config.yaml
num_key_value_heads: 7
norm_place: "pre"
rope_theta: 5330.0
qk_norm: false
bias: "none"
tie_word_embeddings: false
init_std_o: 0.00318
init_out_by_depth: true
optimizer: "muon_variant"
lr_mult_qkv: 0.4
lr_head: 0.00712
max_grad_norm: 0.5
final_lr_fraction: 0.0
MLP neurons of a small language model. Each row is named by its layer, matrix (gate and up: input weights; down: output weights) and neuron, and shows model dimensions 16-111. Each number is 500 + 50 x the weight over its row's rms, rounded and kept within 0 to 999. Numbers have three digits each. A neuron's up and down rows have the sign that makes its largest values positive.
Before each neuron's rows, "fires after" lists the tokens most often just before its 100 highest values on Wikipedia text that the model never trained on.

fires after: " P", " p", " v", " Fred", " D", " V"
L7.gate74:539534519543467394451523460502543546376595571565619318484439451494520432499579569486491485505531511404493485533496502438577506419468583475478541496452444467527497495567527478472525417535507463490545457465496497476509575504454489374398497499523467464460482500499558503524508458485579498489
L7.up74:504496501573442554386485522544501487454498586443521501453537489489475479456574469527513453461458545547467507464498510508566543588536466505418482435458528464505525493434537446540560497448412469438611546449582496436618565424479496475455399659510424406371491533479537503455542451621449476453
L7.down74:499516411503538534486518549450562458518536599506454516557473485470560481544525423562615448455480483505511565581504448434475473454484439427464503428499516504542511500500425546554454476440518477420513476477504495547442444397585597415494476613532399455506527427481588485488465471538551464534

fires after: "1", "3", ".", "8", "4", "7"
L2.gate306:519464501429545512537530502554452537432509506487509577464461520512656426475594451526428456496525511397405450525432471416542484499539436460447457533451467495472504456438484489511545455556466461554488569521440539491555502462386466584502511509476424513520567507465499481524515543514484467450
L2.up306:497579498416472526515493496564516522471426629501479563505375507476594447508513488494458489494575476421395469493453497449519459464469487520557487512437523467553554475459475457562504470514506472433609561519447480475568490446554448453519551545560435459565562518599327480501517483404453510476
L2.down306:501456562472430395496504474436463497480552526522518521442492446505524450500505537469558525340524482373522511493498536512507471440489517492448443464466490378375427483399515575453512504447469440522445470492457463521515442494478480593516523494545448510432473434464398563545464455562504400473

fires after: "1", "2", "-", "4", "0"
L3.gate347:558501506587516499539540554441423490435549399461474453500452560456584484413476518540560546442532556437468523433574494485484482460506534509515523463463523397493556499517442508465582519438578424571567574437498426495378451556535373465587448460524523436482484473493493483486480400511438539486
L3.up347:546501478545516497545568568482485466385494470465503488571508480518592532547416571515399546469523533461512515427451529549516433506503518485420492463432475407472502506439541609506513467409517396581524519438468512520416499567596427471517418477469446533499459577447434476523485519478578562529
L3.down347:551507519489494434537444512539487483519438476595533607388598467559459474508527484440511565650490589473446545620434440498391495500545429561541471455534587500508527486516486479455430502465469473442489443551550495616594486473523547548470507496525505521498469495519591461510554592540509543394

fires after: "9", "0", "1", "8", " ", "–"
L16.gate206:471560495566500588488512429512406556502489439590553488454495478482439469474494502503546461503409583558573467554505541443565509406462381465454550545449550566550603521488492505507507453617472505491408526458499499498493455410466554500473507464506480423516482425516503541429509472551425382628
L16.up206:534533533455484582477476537484541552572471555496455593556411425595472477514514482603507518489447490494468512516541510499452458517520430437562528543399476491591504451491397463586401462551439464543498386506460472524524460470529565580588515529519522510496437434453594539513544522547461491409
L16.down206:476423469536479506459414474401560506453481437506491536508541481463485457482590463515484553620479512439527421489469524586400488466520501500556474532548468435465502485527471433492550584527436443370608481471558503537487551481611491441495401578534506556494492548489525465514485450476488532451

fires after: " ", " (", "°"
L16.gate170:435469553483547463527459549504422521557512495529462467427538544541511472530574474516495442588497462661624434403497491409643545501430492461512483517488589509551518468440494562463446494523544471548508544530568473466465518589529530517431409551533459419502427503586546525369472521478490565547
L16.up170:462510469457488515489450463570448516451473533460499472498543448451559460579453445503481475500440514566450632431439514389547442476526545518471492495495484568492562475515426404413534510555552395536446551519501498423490474560510540414562430583552457585537477379491456579493512568462510412464
L16.down170:556429411459449536480496461480474479538506453457451493447508512433271530462569556481486518416433555470461451527526454583504521529420515448470554462521434478520497567432520431489444533528571543377511586469526554527531501445508513384517419453545458518533484529493432516477447476590463508485

fires after: " |\n", " v", "|---|---|---|---|---|---|\n"
L10.gate432:477510446483471510476512509468469571446512468543507485519529575462444443463535521545594578551470508468504522480489441494491544448448525465413552456382599452445469517512425535426520450534441524420576597421506406468595519560411610412485373469598479466479506516557494527502528619468540512497
L10.up432:473445457544431486508571580440552526435475510568455531433510468518500529412410564559563506532495587528585492508455488490455541446457523481547460568530529518586533518471461516491528517513452454417463451529585407497562490511445456593459487493449350389462546516510504521479558493479520486446
L10.down432:522415436451416550512500468504543452504480437453562513536448507461391451462453539477551431553537494509485546488513553529568523491529521459437491533545471484503388483487523536523562434517507499512606464451499532473405586451496487561526462513438451546489404494473504480541562491450520552487

fires after: " ", "2", "1", "3"
L16.gate167:556538528455470528540475498518499512536389445605373447448451543509432586514481498492509588521532541572526467567502554448575518574511503516517463513581492531416498422485470462565575446407538497471488534449522547412460462448524512512479480538601407481527490517538524513417481609575477563443
L16.up167:503445469618429520483449457481439517466499605529486559592440519469404477421514496497591470507527481513453531453539490412422517499432511485418505445509596493482472457497491515480438518477496559494476565492397565488475543432617392579563533490536559456485405435486565550433394547574460525475
L16.down167:522458536439598548496485579524442518407610554476488573543414478410343599467476537472527505486473478487574539487506444335442538527464484474455454627580507446443485392526566522489503451517537556460525508532464471559337464503482397587457546508502537481435547489512467472452504519548522549538

fires after: ",", "-", " in", " December", " late", " |"
L12.gate71:460581597515477535442487457393448548557472454585491611484415434522576504544457426467580450444516504552483480577454490532501524566494561507517521561457504517525556494444529553529468538470549523566435508430584579505520502540526464551541520479503449521483487455544475451481560491555536492442
L12.up71:455548525511551535566545500633587484500467381512553511485518538382474549582476440478502483412425564518548423515537593447520557477474490459522476527442497546550517493556524544633592469485560535434535442550530567547477605450481534515532457501506488531532511498455609477551513569488463479497
L12.down71:484519530555438472528483485512511479553475465489509457398452461586519548474503537567574474497435542511481521475606632500465483453441490489448499563487486584497567591461520582526541523394460537441482556612538409541515531523549512477539470440496460468535524496487539463468491430516334453457

fires after: ",", " ", ".", " .", "4", "7"
L16.gate346:514508464507492516423555503448442560528463553487398650543520521515503474507467498472512465436401462536554583497434515560540470503482557431613497461494505543421460481479431550499440544471460482510433494475474543545471505486368591494471481477628498528480521477509443605486539557504472412538
L16.up346:583503471491484575503517467515440524498545539412358627449453519555536476539498513461517572478456510497426499495434446498573440528492509497545513485432532515483454443443503494500527586462484496482616490463504488468447502437428504499517510582541501499471480408519439573403503462562491434410
L16.down346:535489498413422503544557503491461458535624468491397417573394522437347425485519517424490561463471504513535405599462504415528500449405491488507529571560514531515470514499549509546440577467456514486561525553453494484527543475608457498437578461486536560540523500424448523436552548549485394566

fires after: "1", "3", ".", "4"
L2.gate385:487518462488497451499524527494442429448523482471574456418474562489489513501523452433512466504555487413468579455496563514430531472541493495437474392585459490509408540493500565383487498602578532464472444471566490500520437459455473425454456432407543481448547464546529556457452493503524540558
L2.up385:538480472515538449458448563546491396550447390466506447441520510467413498524582555473555417450500540553511577551480500522407517452507483463498475549548459510520518513491442515516472543595595436433482395492517577506503399472454516454489492563483507510440534502545527481472477513470481540491
L2.down385:491530493500428523465578487446493536394520601498550477506582503564548470524482505523566512539464499423387514410496497437544496496481518425480501415528435527452486482537465519445554622414535504447486595427591542463430506651560592510576523515543440544536486461459543509580490454566461516483

fires after: " M", " o", " R", " l", " S", " O"
L5.gate365:484584593507428495477400460522589464471529532489518479451471527444466593481459539465564514572549515545433504511529489497520502548452495405504478514502480572521505407524477472542407530429488459539505539468496512523433487563433480501501498383543508448513416546418555524475461611598500494466
L5.up365:495499440540428509508527540528552418576557525396572495434496437495487522460537504524466492453455551464502575496562472517508633438572588431461570558413492546492477450408456578512515439438545500505508495468401480495477521470503400572582586560441490505546487436481437451533485459589576543495
L5.down365:528556502513558476440449483580566535462449450482504473479446514453551450483522457452552482488571448513523397409395488564455480551552449508535521547485491526549423481450552448533382581515445448517452542463489459519536503550470499486545640494550479498489541565484514506512459500463494467611

fires after: " |\n"
L7.gate198:558439469445506417410571528420541536423520534483440456484544511492537544545586489524580415527520524522588468491450597463537482387530511492568564493497512517402367484532546495509522466529461472475469503422472443500580533514565377489542406528499549494526469516547517576472480477442563509542
L7.up198:462467455472448498486542537489534561448557500449417376513582418440490432462583478467614468540508571524612472507479645495520449498444559571589484453553511540421441468611478478469501495530522464455505523460458467502540533522433522472414439555449500461513519513574523504572491495435519520561
L7.down198:509465518508460471526498479354605493512581463446465494573456495509523484470526450502586502531511509515473416485506591547473535563561488504571447466545518484479503465498521543510552467562449456492488558520479506467524530514437443447428515558440483513403389457560482474474496511421464576481

fires after: " H", " J", " Sh", " w", "w", " B"
L5.gate479:488556478531490512535541547544548505410563530525453532554483461460526509532446492537428482456503538394525510496480500437524540561533407481505503540413577402590536575480414558504566435474430446485524448476486494508458455477480478478557401472507511490593539510525600498467528418484462518471
L5.up479:495495496550557535583555546553521478475465436523513597528439542465492503566525506500483587576443510558517530553437457459508476536521547471510531452514524515510571502484523488540519470479471513536521519528393420536530526476457531481596525523500501503604524484466468488433501574536560473511
L5.down479:490571522574612547496507466550472475525349460446575470434504442472463543493503541393568501603469472429528497521469494438509504453456569494496521422471541462467503584580441471501536458507537445571526570593447496513527568483445557527521472476463509440510454454475504502447509468544507470510

fires after: "9", "8", "7", "6", "1"
L16.gate351:509471447496456477520498538420516523471480517512529553528439448529623464435467523519443514496598473513521498444484419541492511558412575412529523442519523331457447471605493489512488488483479437470483478516580488479490537549546506567599532512527528498508457441516493510421475639612453551555
L16.up351:467478536601461470504491558511539550468475490529527485444525534559442606501494459423566497443540501484601513446569508513440533511555510493533459463617462446415561449464421505462533581512449435456557517526486457479466432558507541457475465535583608468484514530604485497501553513440484565451
L16.down351:541497565439514560544463473487588508503457477476357499376547501456489460449503490479509521509465468466515469448509560491546436530415510454517506466447470557571527484530562537454453528416527444356598519505472522537448436538465482451528543471531567492534497506494562470514526456505425519541

fires after: " ", "9", "8", "1"
L2.gate451:417518526521390484529543509394516440578513489446567475470493451416401473530553458521361424493518533509468568512532560545481480435486531488503467508450417513535498439489489508483549577569500507546523533433480427525526533555515426540631607504508444520594442463527525512627502531526520412503
L2.up451:443431571430536515561464457522479519520542598509380400464500549445538482505436512456542584538502575448476476475437429481583566495446508541557483485584571498408452602502506527429556518454562553477594571557547556567554462472593522484454508474435529562439541506561506514441487538510456606475
L2.down451:527457459544517487520447471541407500577465482553560554555494547554497436526455471482531531433495506456484452541535374484475458565492418522492483457449537467580561534432386559525424470445536536496498375480591538410524482568495547509451420535513436450519511505401426474470471455618498558439

fires after: "1", " ", "9", "."
L2.gate296:490555537545376542568464420544471373489547451490441548476528544453524484445427576473556550475517461530617470437496528483547561457432510415531435500546583552555452443452438462516540565398531488558520460458486592423475458516508484471483536537537521512482523450501533563539500469578545538520
L2.up296:505425555552377562540447492527478387462539449484448502478482526477473500458447606453490534521536477558605455422432556480512494545438441402542447450530578559534474457454448490465530573407554415552485507479474620415448430559531475491484601510548485487504506455538504574524480496600533472480
L2.down296:481488502447517495568574596471511575471584468495425532386535470439513457508575519457572577506528483520463517500437471469467563508542456500465502497547470516518385440477497566522439474473419505503373520539489453582431471502522597507525503481560483551440409479436505365378474434466451490472

fires after: " ", "1", "0", "9", "5", "2"
L16.gate226:536485527527499461411538410509463518488557412458545519485486490490529500423485488509553459500536417530484417410549419458470488486525511466477541577428515552476348606475476464499440430482431552464598492546537491491418517525548449456533513548516491554544539505506414478535465485598566532493
L16.up226:617483560562527525480603385451543486608535460468501487408470456462475507427515477523536478491501496460540519447471535551549403548526532496458488475457483509533547521505480407456540539437550547390493558381554563530504526528492529489524523520492520410544467513485572434589373480613540477461
L16.down226:542528603541454547540522510477539436571498581572508566496480441478547506456518433557476523503477511502546400501544423605525601469507523441519437515549453515484488532546485322493415534503508469541490556581537436474550482561529543433544477451464532438517468538478473615494487494467441497502

fires after: " ", " on", "2", " On"
L14.gate414:555397572521482431486475447545610507402423526509433582467495482440523620595437470385498619442552599502563490462475486395571506525445511396516542504474501557563527466509529536486548506455506454501548476492522486472537529556469443369560531517495397504544524530504503555496457480586418501524
L14.up414:552513430469536437463570554531513541557429475556563579471524536453424485469562539562522547515521486512539514475544561381527522410458470377466360466547484533510562552558508393517460493498477453544478530486511542574510475574472476579565491530510436433461490465488456525419507480568530501499
L14.down414:491486537509532522454467552480384559446577510456512472512560592441501528479463503474489562515479505497514474495570439448644500600491540452484378479516468460460542543460523501521455456619517504571585477566499462540421418457489521423519544450522525496477485496356452576430461435516537470517

fires after: " (", "1", "2", " ", "3", "5"
L15.gate220:541539541537438439553590506531450514457524501572479435470571489497563491445412463580509455412515528458488522435564491521513523496540513472464552336475395421512480493427457519501499590482550499518409628506505543571450505431526481486521413573663486495485499580506510433510392471508458505565
L15.up220:553554443575546451497514490585447410512502485483411474469496536452446455446494500428415537505402452431503459486432588512427461458453537571506502478433550530532444533555508508523493605535518416470421487439515510553563513459518477437405453536497520467482576461484535529544487503488518507571
L15.down220:504509566553473517527481610521550523557447517526441499448459538517405476593519642572494568442456526518543491495533438519483503521504579627534551415542466443512556487470496404498450557426551468477544516521522556446414546476485526511561484560530449502554414457522488475535544416492469520488

fires after: " ", " |"
L16.gate453:471516453427528581458451473529451589499462554496447384471570484557528520454451483431433509517437589610581550493470467455483464428496485565491538561435591627431566479501436561501422541589499508607428451462517493460478553509447503531556508446508527393413420572530473550492462529458496515536
L16.up453:399461477460461568526523510568457508486516474482469373635621545567424479493623527535452488501471429562491478446469579524499409503513527469539491532500571567512540458442516503551503528501599529525516519456540437511524511477500485434458495604513498523397536471482428502481500519517501471491
L16.down453:519492430437491465502540460468533472469506555578566507503437477460441481557498479468505431487526524400511446533548572590429537488477536461538455474563441526521390477465466499547554494486499549460585507400554528506467390517613484431504607454503527661548530424442484481547562424605466517512

fires after: " |", "."
L3.gate334:522518491500537396468517591515533523578477526421451469504567521554516530327464462509439494493448522531486459409534519509540549388439520531519512532459398425464561433472548515454494527561520432539456452512419482520491593448552474440544529498476463424491628573549465492428539545511574528430
L3.up334:553515496497581394449524536587449467517409538516408437533522571472420531421555492563389483502434553533470478510612537439440496474498524453425597519510522522464602472463510582515531516416531465561573388479434587507521542534550429499573446557437525498471540563493499476439500493479574528475
L3.down334:601501428463518479464535488505495507485428475503494444478568474455502577480521449640514531543458520514487433440580517515432552578480547517416474500506474482524445544554554515458490593425505452531521459427448485466548528564519528444491538549508450465489544535435391525373485429494504444545

fires after: "1", "9", " the", " ", "-", " \""
L3.gate306:489473485499472493497469508526541505504491447541447525532452487484522517457490623534542476485484432515416558443483538568503494601503602520473515547505533511478459421373485467513567510472491461422517584493472520549452499452617469486401528496483505567431536569532605482498486374552491565412
L3.up306:466497454461491461513416468565512557476534534517499465486451494479457529467444538445479508518464394578465569536454480521495544616460517508523495475486562470522445465432518463547579516569544492480578610445413555526475505454484437500460488499493569486424587550522678522522408432533525574439
L3.down306:503433485511492414556542439529497473469463472492516552463483452465412410481495516512435458512536452504423486395528428472453524475487477452443459480564603442535492405455523363524538494457492383509498555414479560471565554450609439546455559509583506467432534460480600424514412429532519474475

fires after: " |", ";", "On", " On", " the", " on"
L14.gate82:435450476404500399386584387522530535446424472481508483521500554515468486498454486555482546527547480451503456492508544496480501522470507513512442575485550627498614528508514496564535456485494515505593491453469515498388392460531514463592478493449561534609483501460517499459386510562504473439
L14.up82:515576556501472507474506594452519573645509516497566519533559469488483494491455449560489441549511430550565522465536430450573492506539600534514460471550455577494561468516507507464501491506539500432683467509566461537501548535536468459523574502490500476540478548479479493449534547501574517616
L14.down82:466501552478533525543562425633486460529576480532538477477461605595464478528524598539548446423504572484419514464491512498430485461506416476513568485427430540518494453504566490507544539456432429368501563420512535417449445426510497491537476420433407481532518474543460419472376502521519438461

fires after: "0", "1", "2", "3", "4", "8"
L16.gate332:483506496590466523469635535594402392623440533491457482493454574496494434518442482574502526547549431442458525443479499536524577480560485494502580480430531551524427551507447554499530455474512507524484489434507562484496476488498514515451554505470533506545470557438532511485497466574504531477
L16.up332:499528519522532576554542515547490513547564465653464555577448520579553511488411537569590478546515554546540440469449505494458491405506484470453533531514500478515594464484489431418509482437560391522525365545508532553501543564469445494570462472492527483559501538522473479470495419472461512478
L16.down332:525486443510576563493554465520507529615472513492440554525405537598537412511462557565484558474511535490517459485479427592515464556568459541589579471483563466438467529528458502442540524512456510490472468525484486513558448446518530420488607541386448443460390414499418473510539541616488527526

fires after: "1", "3", "2", "4", "0", "7"
L15.gate145:427538408488586460438528407481484512591493393586475513423494509533506457452490446482525405472508515484464424506502507534478584448533471460538465551515580566517454579468557499465544459456547502487499585446449451498456504487545397493479562496565465597580475497441474465611486469559510492442
L15.up145:568587600529439449527399450542423581508574473530489473501536517509414475521530454576499414538500537435496450445542450484441487438555410471507488515495495506569501547392360420424462448511558487448512575530542405504507529509602483527511524486544483462495485561543443521500560535384544520541
L15.down145:506371445547473519504515553496406553570493480499528524514454466382520509580434536529466530459511553478455502401506437536515460451488501601484390551500554527491543556447540618470359523581525558466546516491446509519487396461495526492546502513477547481482506432477478551452425454576426503396

fires after: "-", " ", "1", "0", " #"
L16.gate66:474491507509478509465433495350493474431546583569530538410446586452454587530481503470553489463497553470510496521557601388560555594482495491526442389533521505483527449448556521622551523461450475456574468487499501485462541582488588604476537478503500400464546503424499491443493446564414491492
L16.up66:529429456517492494489434430446484501516601576565512553446462435488410490491508479531480456513526594483439467438544550471544455534487510535492490562442566419431518572450526516494567576410471566546429504562484420456604536590515511509468525436550476510457492511612488511443491448565492517420
L16.down66:498474435502513462482527510526417451572515463461523471508505440497358483563503514597454591512534489572501464451427494488406482445507487388512482590492496560532612432494482464435571514474505555483535487491514501463375537519486459534520442597511620522488532443423529442473430452454557437505

fires after: "1", ".", "2"
L4.gate467:554475475637486498516454528505467505488456489457527498513493473451487478452437558465582525468552430537479645441506504481552498481482554523515452538485546493435517474475469508422518562405453498430515453534471588555454571403503421516537478404573474515402510546564473441477414508454504438476
L4.up467:447534532460415558556512560498400609458491502507557470389468508522395528413486519407467531505467489515377483510426516436519469497488528565585499523527502403479544482490540482490515514424461481459559533408519586532537461441528492369461445558507467438428493460534668536460516479573523401459
L4.down467:505492531569508420554556488546451517454513544417460493429456494433414546515605495398528520542477458531555581500424463546497579530523534516471505479525540571400428486476545543488454521480520481492447502406562457543461475427444477530628496526542390517460427502595485455450471558401514471426

fires after: "0", "1", "3", "2", "5", "9"
L2.gate562:475474408518568492480537508462480592517476504530409526569441561554489524527609560637512521523409533538394595579467542515479558465481621530565631539503494543400519471462458495489491458501465446463566494477505520570539423470519494507490463444511503545556427477517375508493516490441425557488
L2.up562:460548496542470465459553521598362513562538483571489475600439579491479492477551438542519486557518590530508483388446540513509514536484475507534532556561623560515473541602434550514500490407572526493640476519533489467539392526523449552489600502464514459588459484456521436433508551435529460567
L2.down562:574532417447553399606500532606547494518522440543543519469446505630488518522510526488487489500481561447499574466519560454593463565538491462456593501555576514545525495581540468437513527467461493404540574463543482479434483497543524455533491490610549463651391580467527435508448543462521426514

fires after: "S", " S", "-S", "es", " Des", " =\n\n"
L5.gate144:546523497477530546498463547398525550509536556543516471391451575512491471506530501513498495549528520480434531370495467372568433516507460489544482489566450593488462429521462555572532577473455477448537600463496490545457510506418466510471499480441549509528522436411568434554439485475507486550
L5.up144:517486501521422532494550487556424571530542599525491448565500492551534439563449479465367559516552529488541429462507527452515495400512427478473489508469428490480432539478486550550556503501498502532517621479495422596468441535490385530563395445507512475544533479393505447489472469553474470429
L5.down144:467474504453489493443486508489500534441502466502430440498493517520470468504441468460457614562530531509571423575566542404447480456450459483499457480517525474494505485531498505455558492564511537501469510554555495468521559587515418548498525404506561560583563517533446430451606421538511442562

fires after: " ", ",", "0", "1", "2", "3"
L16.gate513:581467566520510470435585440477515465383484478504536523397491488576426475470518489511532400451515541508456474475492487505505545443481612521544510473535491460491428579505589479432571451502471495446505474488488625507413500537425476560442531464485563649473498504447524577527405551557497566444
L16.up513:473498497462569530566513443503475415481498621496441528378454592528534478519491453500464483515421529497480585441517496417496455483406479493479453461542482523522504481506444584521449414485538439524361486531558541539435538543506434420406555469539526455515477434519560540562459492469583473520
L16.down513:403456534518421465493527544422536484529496538501559568587495589586532496503534508533570458394588550491384574506483582491502504468505490557527382564470548382427502534543517569482471519509505447362515481507552434504511528538498579461480493541579511542492465503578560507508415530549391557487

fires after: "1", " ", "–"
L16.gate476:539510422517400520567443544447516523525478494580507429475498503424531507453538483542431614490555464518582442529502512467496541494523608491526523501443515577494617551546493442497445467511553479494489498521503429431487496550587519525483408502505587481477530565482441532492509482522502460535
L16.up476:522510438481458491603502539466450526497513518492486412564477399472534589563510529472549431462505583510546470540458510516529397530517541498459665528377492599500496520466449442584379476469559451543499486524488469486555509504446504445476446546529467477417520502522552512495508552524522499475
L16.down476:494515457460503450524502476517482447461475519543459457572495411598272504481557539591561508565432477469478326462528548599574466572359465488524529487459489512487484520493476525466509502503486488524509574590523478505426568392565521470432530456455555512567499502398539511536533549481411514516

fires after: " H", " F", "H", " Sh", " f", " h"
L7.gate513:535633521535536443523521582520487474431479423534427492533573493512543510511512464561434518483562508534527472489468485525478465362547497494551539480577427467470468496488457497494532440524476468515549544575512419513462422524509512540511488601448553382500517475539595498477473484428485468505
L7.up513:539463538404546479544510589424550458407552461513512495547545529557524471564514492429480555416518514479491473500485462500457447492512502496400453465544481547515443511522490565431580492431415518470527458494470531556423480447450509518519460507506527476613517515512476470519491473506489461438
L7.down513:544494431529418512527448549566415477535414631513526501441497458526389417493473484484478487511364504420441513513500538414539525456585488506456476553501576515511470504484516450464486440500443468498528540593450533499527525513498517540435498552530502580517446489511410514508414541553556496527

fires after: " S", " G", "ass", " that", "S"
L7.gate164:531447498504515460516517467522493501586563499514486546453487638353551554522511555455449549585403513474517464527562507570493501548523544472500465475417524560534546508444440493557512451556459552454521545455513650558494563562556427476489495528471565572474599441505506496479524521502462527522
L7.up164:576435517495547577500524507471487504509494434536430520486552493543556418530448448524474532474467600461531533488550534447506523469566504534469545562515471440506497513556480599590489482579368524419514449555419488546483503492410384480493441590501457523519584447476494575501394438587519604489
L7.down164:459537526528471528494450492530480538481535554459508538456485643510569486517416480521428456567545475550494475506559440417406540607496459565513589524494529508487472480488475522489580493474435451451568520544426460440422497509504438517582583600495472463479562493520565486515622484483488518497

fires after: "w", " W", "W", ".", ".\n\n", " w"
L5.gate396:571500491484459558545560520453493431524526560473518511518527525455480622532407477497459526497511492466538437507460558504444590546625522501533488575417492514493491469509387524474524496479563466524571500518486438582440492438505446501513523527539546448553534547413634396522443419517515446494
L5.up396:515480508466624563517504507466508471515541495588550522465506483462459524542517519505501504552415509446585419514436518530415488551594476539532531506440452446466477418460523531503469475451466494456533503404468472506517536509484481429514599550486547505497602523442573491551531525519474541471
L5.down396:421492446520523557442583496527501469551422565422447426402478475437528542517429479586462503497584491541451525525527485543497518531546487452553381365543572542518448502520498566322513494473512497557505495429407461461495574491518563517372472555374493498500515490465471506424522504479469502538

fires after: "9", "1", "0", "8", "2", "7"
L14.gate266:447462485516457507463534481478583531464555476508449521552546507584452429517477483492553480474483427546496579493449436557480494503527528398576507544520453501467459488468444549488492484493551506480513483556392467519435551450443430389483489536534504532483547558596508564410564471521515482450
L14.up266:500514463528484543587462500535509437478490510477459475453476425543410507448423488533380522441525445476498470487412559430599573486478560462532572544504522504446463474413505537556534536480505478482460439479483486484469468557597475524454540496494498505468596606518390452524436537522468482546
L14.down266:537505523467569535553550454442555477498461517584501496540536510457427447448531560479565524520528490482512566532528543568444501556514399571464526524533449471515586490504429440488493606479480524461536507502580512452456540429460597599489461481393442428478403470501433519502513519531505549561

fires after: " R", "-R", " l", "ill", " m"
L5.gate552:508580436531474462527453467482434357486475496498539517532600436592536446543508551489534445446551534496607531578530465463545547456493572496516420482475550525555393604540515457502442497491504540587543425436516484602475527542515594417427496443562502537539531514553501424607477579418449433440
L5.up552:516532483551561536430528610509579551574521487476612454437524534511515561488518472574519525553528617544477511431539541534550566515546461489492420511492536510528509498481516565616472514503492457478477513591494523452420484450486462703495480507527507474552505427612517464524494451472566459516
L5.down552:499498546503511511482508572437484386414492466455504522592511466606466441567503566384468438506440536519570548531488482450513519473542582545556450481503550537531562489459372464497478428610600546486468367495442511574547494530553545482481489410507516536406477545456504492622487591551448476493

fires after: " S", " s", " R", " v", " g", " res"
L7.gate297:556520481561450431415422493520468537468539397498466436551482524582527451438533469482522514489566485539468553495417437428489557443497459445610563515469467526436554514454467494570466530457501541466478595487453511613436562559429625519504476549457501432472408485471455517509499561577452536457
L7.up297:525444483569548474550450576523552509517571464473380488548531534509491535433503456493517522466456570492576568564449425483572536468485485539506556514463500520484481460443453476486440498460448461487518591479491541479511649543503498445495439537473535441472480450463418554526478449649464547507
L7.down297:474554575469527488543539571611439505531500549473542500522509551532435563499481592461512448576577530540491397537477551543439529494585424471431523489548504445559493543527557448437488489458560364404436467488473466499524594470417515520539520485545538484486468548520492535595606512491517510462

fires after: ".\n\n", "1", "\n\n", ").\n\n", "\".\n\n"
L2.gate120:473453551458423523475443470497549595432472528445459430550528450506559532522556550492473414513530479483587491514548500545523490386512566486534521437501491592493471498499504488486499438479419537514460510575516436575470613471554600540475433479420547510551522514592430383527476514523498462461
L2.up120:449518541414413516548568465494582554413511549379400436554459488549523498445455496425407573492525522506506521475552498571539563515528486512588551373503526463456491511585483512492487511476460591447450502534534532532454564463539535562615459474490447484507474486570433527473437515485518420519
L2.down120:486545495455503475526536582469496376450551445549443482457507556442494506471424413495536459507598455657572534434504579504415489527496562484525554472440507427451517512483508392545491534482558555539652498498440609432505488495506459448531570504489400528536494488560559584530534484510445458498

fires after: "1"
L2.gate475:536434525550350544479567517428482493511457531564556462508506437495509484509554533483395517470497529484460463537512477519475575526568528497512472509495519417561505481435509504508410507342513496445537472507523506549470455463557491491553549449499627487527459448592460399544576506486495531504
L2.up475:549456547521408521526526501531520545458516518487461447514518513466504528422459564501453511444528580531497486501464506473517506620523544563559525455556583401480494579516454431453500521403531493498506562529462589441454478564534503450411539502503515497471510438536508434446526555502491507481
L2.down475:560540430519524476522478556520556500499518486542519514504565553424536577530478479482544465462504457525440497521521483463507490481491479473465527484528580524510520570505627468409553509535479551549591503436537478537556445525425437492494504544526605490508474589475532530500407503533529447552

fires after: " G", " g", " W", " J", " Br", " Sw"
L5.gate3:474534454532445522544546590524475415473502497543545527491480558484479535533566507466467471496462554557568623457548508500483635487507496427504488585425487566532429441440480526389528503472472600499568590472447555597474504477421556471464537602494477453551535446533451490470496632468582515500
L5.up3:474460502609444450483522531488572459414556469534423510511498478566482512553574540440466488432467517518457542611527520457466599477490575523545490620466452499472587533478538540487488525390418540502490535488504541475475541461556613460477449499476586459399434461489601557527553471414492542460
L5.down3:469473463547509485586518462489519413541562444452456482459504485529461482505453528568476438550530500439461429565526473584513566536532537500504538556547510467439562462575583432502565471454382464435489528513484629482667416416525525320488483428512562504497386540457511449476543475438541504485